config = dict(
    num_key_value_heads=2,
    vocab_size=8192,
    norm_eps=1e-05,
    init_std_up=0.0395,
    optimizer='muon_variant',
    doc_mask=True,
    train_tokens=162300000,
)
MLP neurons of a small language model. Each row is named by its layer, matrix (up: input weights; down: output weights) and neuron, and shows model dimensions 48-143. Each number is 128 + 24 x the weight over its row's rms, rounded and kept within 0 to 255.
Before each neuron's rows, "fires after" lists the tokens most often just before its 100 highest values on Wikipedia text that the model never trained on.

fires after: " was", " were", " the", " be", " he"
L7.up436 [111 136 131  97 128 170 144 133 131  82 120 194 138 138 123 134 129 122 168 115 153  95 166 135  85 108 137 117 157 104 129 122  86 129 145 121 121 144 112 116 119 118 108 103 157 121 133 149  91 154 142 162 108 122  90 157 107 149 102 137 176 105 158 109 151  78 103 158 136 166 134 110 125 115 125 109 125 121 102 189 125 144 103  70  94 124 121 112 115  99 127 135 169 101 109 111]
L7.down436 [127 116  90 140 111 148 126 112 155 126 161  79 128 164 112 114 147  83 108 119 132 207 121  93 140 124 167 142 133 137 111 127 133 119 115 162 119 102 137 127 104 172 131 118 172 153  91 113 114 130 168 164 114 171 141 110 117 155 101 111 147 126 128 165 127 121 126 172 149 126 131 105 121 103 120 171 132 155 106 129 130 117 159 136 153 143 142 145  97 105 143 113 110 109 127 159]

fires after: "S", " No", "s"
L5.up254 [154 108 119 100 113 172 145 128 138 129 115 104 127 112 133 110 175 155 144 125 137  90 137 106 164 100 185 111 134 110 120 141 127 130 159 113 128 104 106 122 117  87 119 158 137 134  95 118 149 154 133 129 107 105 140 129  98 137 120 155 133  87 125 152 149 143 103 117 120 141  55 150 135 155  84 158  94 108  71 111 106 145 156 165 114 165  95 111 111  94 143  99 104 144 104 143]
L5.down254 [136 148  85 156  80 101  77 106 149 123 131 136 155 117 142  84 127 159 158  73 118 120  85 143 141 119 150 139 148 111 120 112 143 134 160 108 158 106 161 123 160 118 117 123 104 165 139 110 117 105 151 140 146 127 107 153 108 135 149 121 113 129 146 120 121 125 140  99 141 109 141 176 109 147 122  99 164 105 147 141 175 129 178  87 143  69 133 126  86 131 131 118 122  93 140 150]

fires after: "|", "fo"
L7.up317 [155  99 135  95 124 148 103 101 109 157 137 178 140 116 107 133  82  97 116 146 156 175 106 154  99 153 130 151 119 135  90 104 128 133 118 104 105 108  99 163 149  84 124 130 151 153 140 156 111 170 118 123 140 120 152  95 110 128  97 152 155 132 164 131  96 150 111 121  99 108 119 110 140 118 187 127  97 121 153 155 140 132 122 151  91 132 149 118 123 127 161 128 132  88 119 162]
L7.down317 [ 90 154 140 129 112 126 107 103 152 132 132  83 135 119 107 121 129 136 106 157  85 103 127  95 137 137  98 167 111 151 160 229 124 131 140 135 141 157 123 140 136 144 102 147 140 139 121 144 129 113 131 108 114 124 108  98 144 127 152 131 112 115  96 120 162 140 106 134 141 142 144 140 139 124 120 155 119 128 140 135 114 114 106 158 122 144 141 133 169 162 139 161 116 132  49 137]

fires after: " was", " he", " as", " became"
L8.up105 [ 82 135 123 134 140 127 112 108  96  96 147 152 104 151  98 167 145  92 115 122 104 167  81 179 110 115 103 134 110 122 120 147 123 145 109 132 113 102 115  97 107 164 153 113  84  74  97 125 115 164 158 108 210 119 115 149 161 136 107 125 152 119 118 167 147 134 122 148 111 105 121 139 139 136  90 127 136 136 133 111  86 122 178 116 131 158 133 127 150 132 125 148 134  78 136 127]
L8.down105 [140 138 136 112 110 134 123 118 116 150 128 163 114 106 114 137 136 145 140 157 119 137 151 158 137 115 112 143 117 157 131 138 118 101 109 112 165 149 170 103  88 134 192 110 135 106  75 132 138 146 140 162 176 179 125 176 113 135  83 132 125  83  86 141 156 118 115 176  97 147 131 114 104  79 108  84 104 131 174 148  78  83 106 113 125 137  95 134 109 192 159 117 155  78 161 136]

fires after: ",", " s", " sh", " m", " in", " I"
L8.up502 [123 149 122 119 153 102  97 149  95 129 149 141 161 107 109 132 143 101 136 138 139  94 102 133 163  81 153  92 168 123 131 146 110 145 141 113 133  73 101 148 123  95 118  89  97 141 136 144 113 173 118 118 148 132 103 117 129 163 109 139  85 114 154 133 158  92 140 142 128 136 142 117 116 156  92 121 107 102 140 146 132 148 104 105 119  95 128 109 121 128 137 171 135 121 131 180]
L8.down502 [128 151 128 160 165  78 124 150 148 105 164 168 131 138  85 137 138 136 122 162 159 125 134 140 150 142 146 110 175 125 131 129  97 115 103 109 138 157  84 105 156 108 128 112 105 158 101 105 120 114  93 104 129 100 144 126 128 189 138 170 130 108 137 147 129 149 104 166 135 143 137 106 106  90 107  88  73 112 125 145 110 160  94 127 128 119 160 109 138 104  99 110 126 141 105 129]

fires after: "=", " the", "The"
L5.up494 [107 156 117 144 138 141  81 106 103 160 152 151 132 137 121 131  64 126  79 119 120 107 146 101 146 145 115 131 133 119 151 139 103 138 131 176 122 130 129 143 114 143 118 153 111 128 110 120 164 152 105 167 124 120 164 138 132  90 137 158 145 130 110 111 134 122 136 136 126 139 128 116 127 178 152 112 176  83 129 199 123 142 147 130 129 150 121 129 134 122 182 114  56  79 132 145]
L5.down494 [116 150 124 151 136 141 107 117  66 176 112 173 112  95 146 119 115 155 142 129  89  69 129 120 109 168  84 109  91  97 116 151 122 137 121 109 129 142 105 126 129 139 141 145 138 116 178 124 146 128 112 137 121 104 125 144 138 176 123 131 118 104 145 107 158 129  95 125 139 141 107 119 137 136 119 134 131 170 173 117 134 163  95 112 124 160 148 139  88 119 134  79 122 122 178 150]

fires after: "\n", " (", " Total", "-", ":"
L8.up609 [120 109 151 104 143 100  99 133 121 116 107 154  82 167 116 130 116 123 141 124 152 113  89 167  77 119 141  82 120 114 130  93 140  92 134 101  79 147 162 197 120 129 140 118  76 149 115 131 152 129 105 103  97 118 175 161 132 117 121 160 144 120 160  89 118 160 159  70 130 147 103 132 160 157 139 125 111 120 122 152 130 147 118 130 125 165  96 153 141  81 123 108 125 124  98 126]
L8.down609 [130 125 131 163 160 136 176 170 126 119 169  86  92 153 133 148 127 110 143 102 135 144 152 114 114 129 121 171  90 119 138 165 154 140 106 195  90 128 128 184 110 127 118 178 123 116 114  94 148 140 149 124 144  88 176 119 119 114 138 107 129 123 102 104 183 134 102 161  83  96 110 144 133 100 135 121 122 116 135 143 113 101 137 114 119 141 120 118 141 138 114 140  98 131 124 113]

fires after: " Bu", " Ca", " El", " La", " Pro", " Cha"
L7.up563 [159  81 114 106 160 140 172 117 113 149 131 150 135 143 127 144 126 141 169 115  93 113 181 134 124 157 129 123 129 168 135 122 133 132 143 145 146 100 105 183 127 115 129 141 125 145 121 125 112 113 149 118 163 104 107 133 101 129 117 139  90 111 102 127 165 148 135 183 100 169 144 123 115 140 130 118 170 118  99 127 177 141 134 157 139  98 141 114 152 101  99 107 150 133 145 138]
L7.down563 [125 138 130 143 124 124 151  75 116 136 102 124 115  92 111 145 145 153 110 115 111 113  77 146 143 145 155 111 161 123 127 126 160 158 136 130 143 134 150 125 105 131 137  95 123 102 168 112 111 117 127 112 129 127 131 131 118  74 131 141 109 109 120 136 118 126 130 121 117 128 105 160  94 119 139 116 154 149 124 131 150 109  76 189 123 129 138 233 162 117 164 130 172  96 115 175]

fires after: " |", "%"
L10.up417 [141 131 156 143 120 110 147 103 107 114 125  80 108 137 174 119 147 140 148 103 112 137 116 146 169 162 114 162 148 118  94 139 103 106 120 191 147  95 142 138 118 108 125 150 145 118 119 140 109 123 156 116 108 103 118 124 102 129 116 101 104  92 126 112 137  96 116 139 150 155 137 159 158 158 151 162 163 169  65 123 128 173 146 115  88 140 156 161 150 144 131 101 161 149 138 134]
L10.down417 [115 110 174 162 111 134 118 118 125 101 106 131 131 136 145 150 161 141 152 112  84 120  75 134 156 134 151 136 101 145  96 107 120 123 157  95  85 148 149 119  86 116 152  98 144 108  90 139 156 144 162  83 152  78 164 149 118 143  98 152 114 163 117 140 116 125  84 164 134 132 136 143 110 141 100 118 122 135 120 105 154 146 120 102 103 150  81 127 158 109 137 124 160 134  81 132]

fires after: " al", "-", " Al", " Un", " un", "Al"
L10.up353 [102 122 119 120 147  98 151 103 158  83 130 170 145 126 117 151 121 143  98 122 104 137 150 113  89 133 163  98 142 102  81 124 151 138 130 105 127 164 189 114 119 193 177 150 127 140 125 133 128 136  94 129 127 129 135 143 159 121 103 159 176 112 124  96 145 122 129 122 107 129 127 129 143 124 141 136 106  82  86 155 166 129 130 115  99 125  94 158 149 121 108 109 113 118  93 138]
L10.down353 [138 136 155  86 119 134 180 151  65 140 143 101 127 127 119 114  74 138 164 146 136 145 145 106 113 131 114  91 130 127 115  96 123 139 105 153 101 131 152  98 137  73 127 132 151 130 123 121 140  87 133 146 166 112 110 152 136 128 155 114 125 164 123 175  97 104 117 109 158 117  94 123 117 138 114 109 133 151 118  91 162  85 165 105 141 122 109 154 137 169 121 135 130  91 148 143]

fires after: " on", "ris", " the", "On"
L7.up117 [168 156 132 104 136  84 153  95 132 157  96 168 157 129 104 118 132 123 169 142 141 124 137 110 129 179  88 106 121 123 123 118 115 119 191 190 155 112 106 163 119 148 112 135 106 121 100 106 111 134 133 153 132  97 128 139 108 118 136 107 119 127 131 106 146  83 152 126 136 133  90 149 102 131 139 106 193 129 144 148 175 147 119 151  97 109 159 127  81  83 110 142 134  92 134 100]
L7.down117 [ 92 126 137 116  66  81 103 108 152 133 168  84  71 155 105 135 141 164 155 111 120 118 111 129 175 139 122 128 156 137 128 136 119 119 123 133 130 100 169 116 132 111 120 109 157 119  96 125 115 134 130  94 103 102 132 158 178 152  96 144  90 153 118 118  60 171 121 134 132 105 147 190  83 167 141  99 138 130 128 119 109  94 112 150 153 160  93 105 118 124 108 142 139 148 130 159]

fires after: " a", " the", "The", " an", " The", " and"
L4.up276 [142 153 129 101 129 144 136 149 114 113 101 118 144 119 128 153  74 106 112 120 126 128 118 158 108 164 125 123 116 119 131 153 102 124 140 132 127  87 141  99  92  88 139 186 116 137  99 162  88 138 195 133 159 158 165 149 158 135 112 160 107 150 139  95 146  95 133 136 111 131 102  98 160 130 111 146 138 179  98 180 137 133 106  91  84 127 124 124 158 135 133 131 120 115 147 136]
L4.down276 [122  99 148 154 125 147 109 133 159 131 154 112 119 101 106 133 167 155 147 123 120 110 161 116 131 107  87 100 134 131 131  93 139 101  92  94  98 134 124 147 121 120 142 165 158 104 104 101 148 103 108 141 111 133 113 108 135 113 162 113 137 154 133 130 141 138 138 138 156 121 167 157 121 139 184 118 121  81 173 118 142  75 138 121 151 119 146 122 148 153 124 133 145 159 122 145]

fires after: " |", " Television", " was", "″"
L10.up70 [154 157 154 114 120 165 142 116  99 108 113  99 133  88 144 109 134 115 114 144 167 152 160 130 130 142 152  64 132 110 140  57 122 148  92 153  96 171 120 103 149  79 112 120 127  95 108 100 113 138 101 166 109 108 103  86 131 120 139 120 132 158 141  95 127 144 157  98 120 133 172 129 132 124 106 118 138 112 156 133 123 177 151 129 147 118 113 138 127 140 124 149 133 147 125 101]
L10.down70 [ 92 133 171 116 170 109  77  89 111 139 139 164 114 143 145 130 109 116 104 167 131 113  96 143 104 132 149 178  98 156 115 151 127 133 175 167 158 105  91 116 161 133 132 110 129 105 121 104 133 139 104 125 145 111 130 121 115 120 120 176 144 128 150 106 147 123 121 119 124  92  95 156 176 138  72 148 128 151 124 151 133 125  88 161 113 147 117 134 142  82 144 127  86 112  99  93]

fires after: "′", " was", " $", " were", " to"
L7.up553 [106 155 145 133 104  95 144 126 155 110 148 143  70 153 122 130 154 151 144 123 122 144 135 137 135  55 122 143 110 106 145 121 127 119 173 172 117 133  98 125  96 117 101 139 175 136 108 119 170  93 104 159 197  90 108 147 128 165 121 111 147 148 120 114  82  86 142 117 126 144 144 131 113 127  89 141  95 123 135 165 104 113 113  92 131 121 161 149 135 123 136 109 126 118 118 115]
L7.down553 [111 138 137 143 107  83 167 104 129 119 142 148 147 119 134 133  68 142 136 107 136 177  79 157 117  93 140 147 137 132 111 108 152 159  80 124 139 113 125 161 117 100 121 156 130 133 133 128 101 116 127 111 127 153 130 146 135 108 152  94 105 155 119 118 115 138 150 133 110  78 135 118  94 146 167 128 104 157 157  71 137  94 139 116 115 142  93 125 122 135 190 159 135 128 137 129]

fires after: " a", " as", " He", " was", " As", " and"
L8.up185 [116 114 102 125 159 136 128 141 126 112 115 160 149 103 120 120 112 122  93 129 149 122 134 121 105 125  83  89 162 106  92  93  90 130  98 154 150 128 113 108 128  95 150  89 119 146 120 186  88 121 157 127 144 123 122 121 140 111 116 162 114 141 141 126 123 156  95 130 126 138 156 119 154 144 122  92 155 163  98 158 155 108 154 168 112 120 157 194 172 147 119 157 118 123 103  80]
L8.down185 [111 105 133 107  80  78 105 106 170 105 142 151 111 145 143 110 136 110  86 123 146 163 120 133 165 132 100  94 120 124 144 155 129 124 150 123 147 146 171  96 134 169 118 150 112 118 132 112 157 108 139 140 136  90 157 132 134 187 143  61 121 146 142 146 130 127 106 130 103 137 117 116 144 115 121 123 117 143 155 106 146  98 130  92 124 206  75 127 118 131 150 115 136 122 118 144]

fires after: " de", " New", " Al", " re", " Bre"
L7.up100 [126 122 104 136 111  99 155 141 180 146 121 156 142 149 138 166 114  94 120  80  98 153 117 159 123 134 139 153 153 158 158 151 158 125 124 118 114 127  62 180 121 158 162 126 113 139 132 109 156 145  85 101 133 123 144 139 120 156 127 141  96  90 100 143 142  87 154 115  80 111 128 128 124 122  91 131 135  86 139 152 120 106  88 140 119 153 106 131 102 127 115 145 125 140 182 110]
L7.down100 [ 77  83  98 134 157  90 109 128 109 135 138 157 150  85 152 120 104 113 126 104 189 153 101 107 146 163 126 161 111 118  91  97 131 145 123 133 116 148 149 134 138 139 140 134 109 162 147 139 133 107 180 100 128 114 104 137 160 106 158  88 161 135 108 131 117 156 155 128 134 165 111 116  73 113  99 145 111 115 129  76 155 119 131 112 139 170 120 194 152  90 165 141  95 141 128 132]

fires after: " (", " known", " Al"
L4.up21 [110 114 140 127 145 100 183 107 128 153 108 126 108 102 156 128 123 128 123 153 165  91 115 172 112 151  99 160 183 104 137 122 111 159 159 134 149 132 129 151 157 137 124  98 162 142 121 148  80 150 112 108 129 163 125 125 150  90 112 138 142 139 116 102 146 126 115  97 123 179  80  99 118 108 159 127  91 148 143 133  98 103 123 126 110 132  99 115 180 105 139 143 128 120 134 141]
L4.down21 [143 118 123 121  86 122 178 103 122 137 138 127 122  88 100 100 124 135 107 154 138 158 141 149 128 184 159  83 142 184 108 126  81  93 158 134 112  87 160 157 179 124 136 130 151 153  91 153 117 155 111 123 137 129 122 102 107 109 144 121 139 120 146 173 101 144 124 126 170 166 171 114 109 163 112 127 115 119 134  93 107 120 114 112  98 126  90 149 117 119 100 146 159  90 153 117]

fires after: " the", "L", " \"", " (", " l", "="
L10.up524 [144 139 158 141 111 157  79 146 147 124 120 161 131 157 116 147 152 120 126 106 128  82 148 161 133 117 102  85 156  81 158 156 123 156 161 122 100  80 144 125 143 100 160 148 118 107 116 104 122 170 107 104 114 144 148 138 126 125 143 173  83 152 149 131 159 159 120 144 104 155 148  88 186 109 158 108 163 147 139 129 107 140  97 126 118 120 111 152 174 146 108 119  90 130 130 168]
L10.down524 [171 123 122 123 173 121 108 144  73 105 134 125 106 125 110 120 141 187 135 132 142  78 149 159 165 131 117 113 154 126 126 140  79 165 177 123 109  92 118 123 155  99 133 176 133 123 137 113 129  82 112 113  95 110 100 121 132 104 126 151 169 166 126 141 164 115 167 134 153 138 117 137  89 129 133 112  96 103 114 149 119 114 122 102 149 126 123  81 186 146 143 150 150  89 124 162]

fires after: " is", " Succeeded", " was", " Preceded", "\n\n", ","
L3.up371 [127 173 148 117 136  79 121 156 131 166 153 165 120  82 163 109 107 119  94 170  95 123 130 149 161 104 141 120 149 101 162  75 163 141 122 115 106 151 145 100  95 159 174 121 157 143 100  94 131 126 124 170 112 120 117 112 119 101 132 124 162 123 115 131 101 150 119 113 168 154 118 128 122 151 116 161 140 131 122 140 141 113 149  82 107 140 139 178 144  97 146 121 139 152 134  95]
L3.down371 [108  73 141 137 125 142 168 148 153 142 146  89  84 117 139 144 152 128 139 137 128 106 113 109 154  83 150  70 107 116 144 113 131 131 145 128 152 138 110 111 164 140 114 148 124  75 136 147 108 110 123 122 146 119 212 102 135 175  75 108 145 141 130 153 143 151 176 120 114 103  91 119 124 138 158 129 106 115 146  97  89 135 114 159 104  83 115 160 148 109 124 168  81 103 152 161]

fires after: " by", " Succeeded", " Preceded", " Born", " 2003", " Spouse"
L4.up468 [115  96 189 100 114 102 119 166 110 137 118 149 142  74 134 147 110 119 116 161 129  98 124 111 152 144 187 141 118 119 125 152 166  98 156 143 125 132 135  91 139 116  87  96 174 163 151 126 108 144 168 120 110 190 132 139 128 135 117 141 147 116 134 121 110 123 128 140 121 151 155 122 118 151 127  94 109 122 123  83  86 104 127  92 111 100 131 125 124  95 177 112 175 154 148 106]
L4.down468 [116 110 119 120 107  85 169 118 127 137 122 133 111  82 106 105 178 105  90 165 133 151 146 134 150 118 153 103 130 108 160 143 152 110 109 140  94 139 150 119 136 136 173  68 142 115 137 180 131 146 120 139 169 110 146  98 159 127 157 139 168 116 107  80 117 126 126 106 172 114 121 159 158 160 177 142  84 116 141 105  99 124 110 122 136 123 102 150 133 130 125 143 119 128 134 157]

fires after: " on", " in", "On", " On", " Born", " to"
L10.up336 [ 96 180 142  94 147 108 134 133 149 169 117 133  89 107 129 127 153 157 164 102  83 124 139 105 137 151 139 117 151 150 175 124 157  62 135 138 136 112 158 136  97 153 118 124 150 125  86 129 160 126 150 131  92 141  76  89  98 147 122  98 102 126 146 120 134 100 170 133 124 118 151 163 148 160  72 117 132 121 161 102 143  94 114 116 111 142 102 122  95 100 140 113 124 131 149 146]
L10.down336 [114  76  96 154 112 159 143 101 156 153 136 136  84  97 137 129 167 133 148 168 108 148 161 126  96 128 136 162 143 168 116 132 125 126 157 111 146 127 135 123 144 158 160 134 128 108 107 168 134 146  81 180 138 105 138 144 140 129 166 122 171 108 133 116 108 132 125 145 117 111 148 141 135 136 132 138 118 208 104 151 125 103 111  97 119 151 127 138 164 130 128 125  94 136 114  85]

fires after: "=", " the", " is", "See", "s"
L4.up551 [118 120 119 100 162 143 149 139 114 147 132 124 131 124 126 127 120 123 143 141 140 113 118 106 125 155 188 144 124 131 132 150 126 148 133 142 115 130 127 109 147 116 118 131 172 130 157 102  89 144 134 166 126  70 173 150 137  94 138 141 145 164 128 131 111 125 147 124 115  99 110 124 118  88 141  68 133  72 127 134  62  85 163 114 143 147 127  86  85 141 122 106 149 151 142 173]
L4.down551 [100 114 134  88 176 119 139 122 108  92 146 121 164 117 128  95 129 108 134 137 121 151 148 147 118 118 145  57 116  90 136 125  95 105 142 139 172 114 123  96 122 128 102 163 155 140 185 141 106 116 119 133 156 154 152 149 159 147 115 138 113 145 126  78 163 141 113 100 118 127 108  92 117 121 107 101  82 129 139 139 117 120 152 110 165 140 132 149 143 139 154 109 110 128 150 163]

fires after: " |", "|", "=", " [", " \""
L3.up513 [119 160 140 142 140  88  98 151 109 129 107 152 170 138 113 104 120 144 141 141  85 150 138 121 160 136  81 175  89 102 103 150 124 102 151 145 128 113 103 154 127 121  44 118 158 192  98 161 131 157 125 141 154 112 156 115 110 146 172 104 109 120 138 132 112 124 129 157 120 121 156 155 105 136 118 150 139  77 121 128 139 149 119  99 139 100 143 114 129  94 137 112 117 122 188 122]
L3.down513 [116 126 175 146 136  99 117 127 163 114 148 119 119  81 113 102 101 106 139 172 130 132 106 146 172 132  98 111 115 109 143 146 134  94 136 131 150 138 152 107 137 156 103 137  94 130  80 132 160 137 145 148 124 109 172 153 125 142 147 130 140 135 142 104 111 155 148 134  91 103 113 132 103  98 120 100 133 121 101 110 177  91 153 145 127 109 113 127 177  83 166 123 100 103 166 172]

fires after: "'", "=", " %", "Rec", " Total", "-"
L8.up594 [133 136 140  75 168 148 149 135 131 130 124 130 137 132 112  99 124 138 116 160 139 117 105 116 105 125 128  83 136 151  83 174 133 151 126 126 125  98 137 139 134 136 162 168 105 122 134 165 104 144 140 176 137 118 151 171 122 136 133 149 128 162 130 132 176 138  76  62 115 127  84 120 134 134 142 145 112 161 107 139 167  77 132 120  84 139 135 160  87 114 137 149 120 113 163 134]
L8.down594 [146 157 136 166 140  71  96 141 160 114 154 115 112 101 154 129 137 156 125 144 123 110 153 107 126 143 101 149 151 109 144 108  90 117 138 128 150 169 134  94 124 134 126  87 132 128  88 105 142 142  94 143 108 141 137 114 113 171 131 118 130  86 139 146 125 116  98 160 130 104 201  82  90  91 144 161 143  98 128 145 126 105 131 120 163 139 100 105 161 177 145 131 141 106 119 146]

fires after: " the", " a", " The", "The", " E", " American"
L7.up365 [107 108 114 133 108 157 143 107 124 137 125 107  95 127 143 121 162 124 129 108 131 142 152 149 114 132 166 130 133 135 128 136 168 133  79 130 143 129  78 135 142 123 125 155 130 136 114 139 129 106 169  94 106 101  89 127 115 106 154 137  93 108 160 104 143  69 149 132  89 115  98 129 174 149 155 140 141 120 110 167  99 130 110 104 114 111 127 146 129 145 202 126  88 109  81 150]
L7.down365 [154 156 132  98  99 120 138 115 110 161 143  73  83 111  99 139  96 131 144 131 168 127 118 151 121 116 173 121 173 128  82 178 108 106 112 102 130 123 151  74 143 130 146 123 141 116 103 102 155 137 158  75  89 122 111 125 152 145  88 107 146 154 151 133 151 120 117 136 149 101 131 105  85 139 134 105 135 111 157 107 119 114 112 112 134 129 124 111 114 148 131 142 142 161 131 151]

fires after: "L", " fo", " l", " conce", "Be"
L7.up556 [121 128 162 123 111 149 106 121 150 133 135 153 133 123 131 101 139 159 119 108 104  94 132 139 115 137 106 145 165 134  90 128 103 124 124 103 109 109 129 156 134 134 153 129 110 108  99 147 104 118 143  84 156 152 158 102 125 142 130 124  88  94 159 133 163 150  93 129 109 120 117 118 142  81 118 160 143 128 118 156 152  89 152 184 140 125 151 164 166  80 110 138 130 184 146 123]
L7.down556 [118 132 120 138  92 156 154 151 174 122 137 176 101 123 117 126 160 126 137 141 164 127 113 128 163 125 140  95 127 107 126 132 116 171 157 126 137 111 110 123 141 166 145 124  83 175  86 139 115 115 130 128 130 107 107 126  97 149 148 157 120  99 147 144  89 134 170 112 140 153 172 148 100  97  63 129 140 105 136 135  65 123 103 112 115 160 101 150 156  95 127  98 167 120 106 123]

fires after: "born", "-", "\n", " Preceded", " his", " after"
L10.up585 [130 142 133 104 148  67 128 112 135 116  69 126 148 164 142 133 134 129 166 118 137  83 151 166 132 144 117 123 110 124 120 130 152  92 120 160 159 155 146 120 116 141 118 112 144 126 122 132 107 118 138 154 108 139 111 152 109 148 135 116 132 141 121  88 126  99 102  87 175 147 130 137  97 134 157 113 131 124 149  70 126  97 151 112 104 181 149 155 115 100  92 120  87 180 151 120]
L10.down585 [106 106 114 166 147 107  86 145 157  98 123  99  75 155  73  92 166 131 134 135  84 101 145 131 135 129 123 145 192 128 125 106 107 147 155 136 112 125 182 130 103 109 120 196 119 138 143 109 145 133 142 157 141  98 125  90 149 148 122 115 137 137 154 166 118 152  81 114 133 132 136 102 129 144 143  97 135 143  93 154 118 123 104 139 118 120 114 143 156  97 125 144 152 144 130 155]

fires after: " in", "In", " died", " New", ","
L7.up291 [125 151 153 110 153 130 119 113 150 153 120 125 149 140  91 195 169  88 100 113 146  95 157 197 137 105 148 116 105 112 108 131 119 134 161 105 138 129 138 160 118 124 120  95  88 157  85 117 153 110 144 104  78 106  99 155 110 147 103 127 106 150 119 133 145 148 141 106  80  94 179 146 129  92  93 141 157 157 101 111 130  74 133 116 153  98  98 128 165 149 114 169 146 115 149 149]
L7.down291 [125 113  93 156 140 224 126 162 116  92 124 135  97 139 113 143  65 139 132 122 122 153 150 113 121 155 119 115 146 106 128 168  91 117 117 120  97 101 123 155  98 145 165 153 121 138  92 132 130 174  92 165 160  94 120 112  90 133 116 122 135 143 102 145 108 102  89 196 137 129 149 129 131 133 138 143 117 149 156 170 103 130 152 138 126 146 189 138 146 134 133 125 146 141  98 110]

fires after: " the", "=", " of", "'"
L7.up390 [ 86 153 118  92 118 147 123  98 110  96 100 117 121 120 134 130 147  90  94 115 146 126 148 122 141 184 101 126  85 153 109 121  80 163  95 142 137  91 116  99 129 117 115 169  97 128 128 119 129 132 148 173 137  86 133 133 153  88 148 122 141 113 130  79 141 104 121  99 117 103 130 116 112 122 174 145 151 134  89 156 155 117 110 133 116 137 145 161 175 146 154 126 132 117 135 150]
L7.down390 [109 135 137 182 102 172 122 123  91 118 113 126  93 163 130 132 125 134 124 151 156 126 147 128 107 124 145 124 110 122 116 102 110 149 147 140 109 163 145 103 107 142 128 119 109  77 152 118 141 159 158 178 124 120 147 130 170 114 137 116 131  88 142 138  97 174  96 135 120 137 146 106 118 116 163 133 129 113 105 150 137  94 121 139 142 145 120 130 123 105 167  90 130 107 117  94]

fires after: "|", " New", " 2"
L4.up478 [129 133 138 115 176 138 141 148 117 210 128 132 116 138 112 147  97 170 113  88 117 142 170 147 119 167 118 139 105 155 149 113 165 112 118  94 111 112 126 160 123 118 117 143 112 184 137 114 145 138 142 110 179 120 131 123 143 162 107 123 133 138 118 119 146 151 151 145 141 135 109 115 152 164 152 130 149  88 123 108  87  91  73 126 133 137 108 144 175  94 165 135 136 152 137 102]
L4.down478 [117 128 139 141 109 122 168 100 111 120 118 106 154 150 144  88 112 151 102 102 163 152  92 104 173 135 132 149 131 147 140 121 104  99 140 138 143 134 144 100 134 113  91  78 143 181 139 129 147 135 166 149 152 118 118 122 130 132 138 149 108  97 126 142 167 146 109 136 104 137 148 153  85 109  75  69 154 133 137  94 158 111  92 105 191  80 145 130 138 137 154 147 128 114 133 126]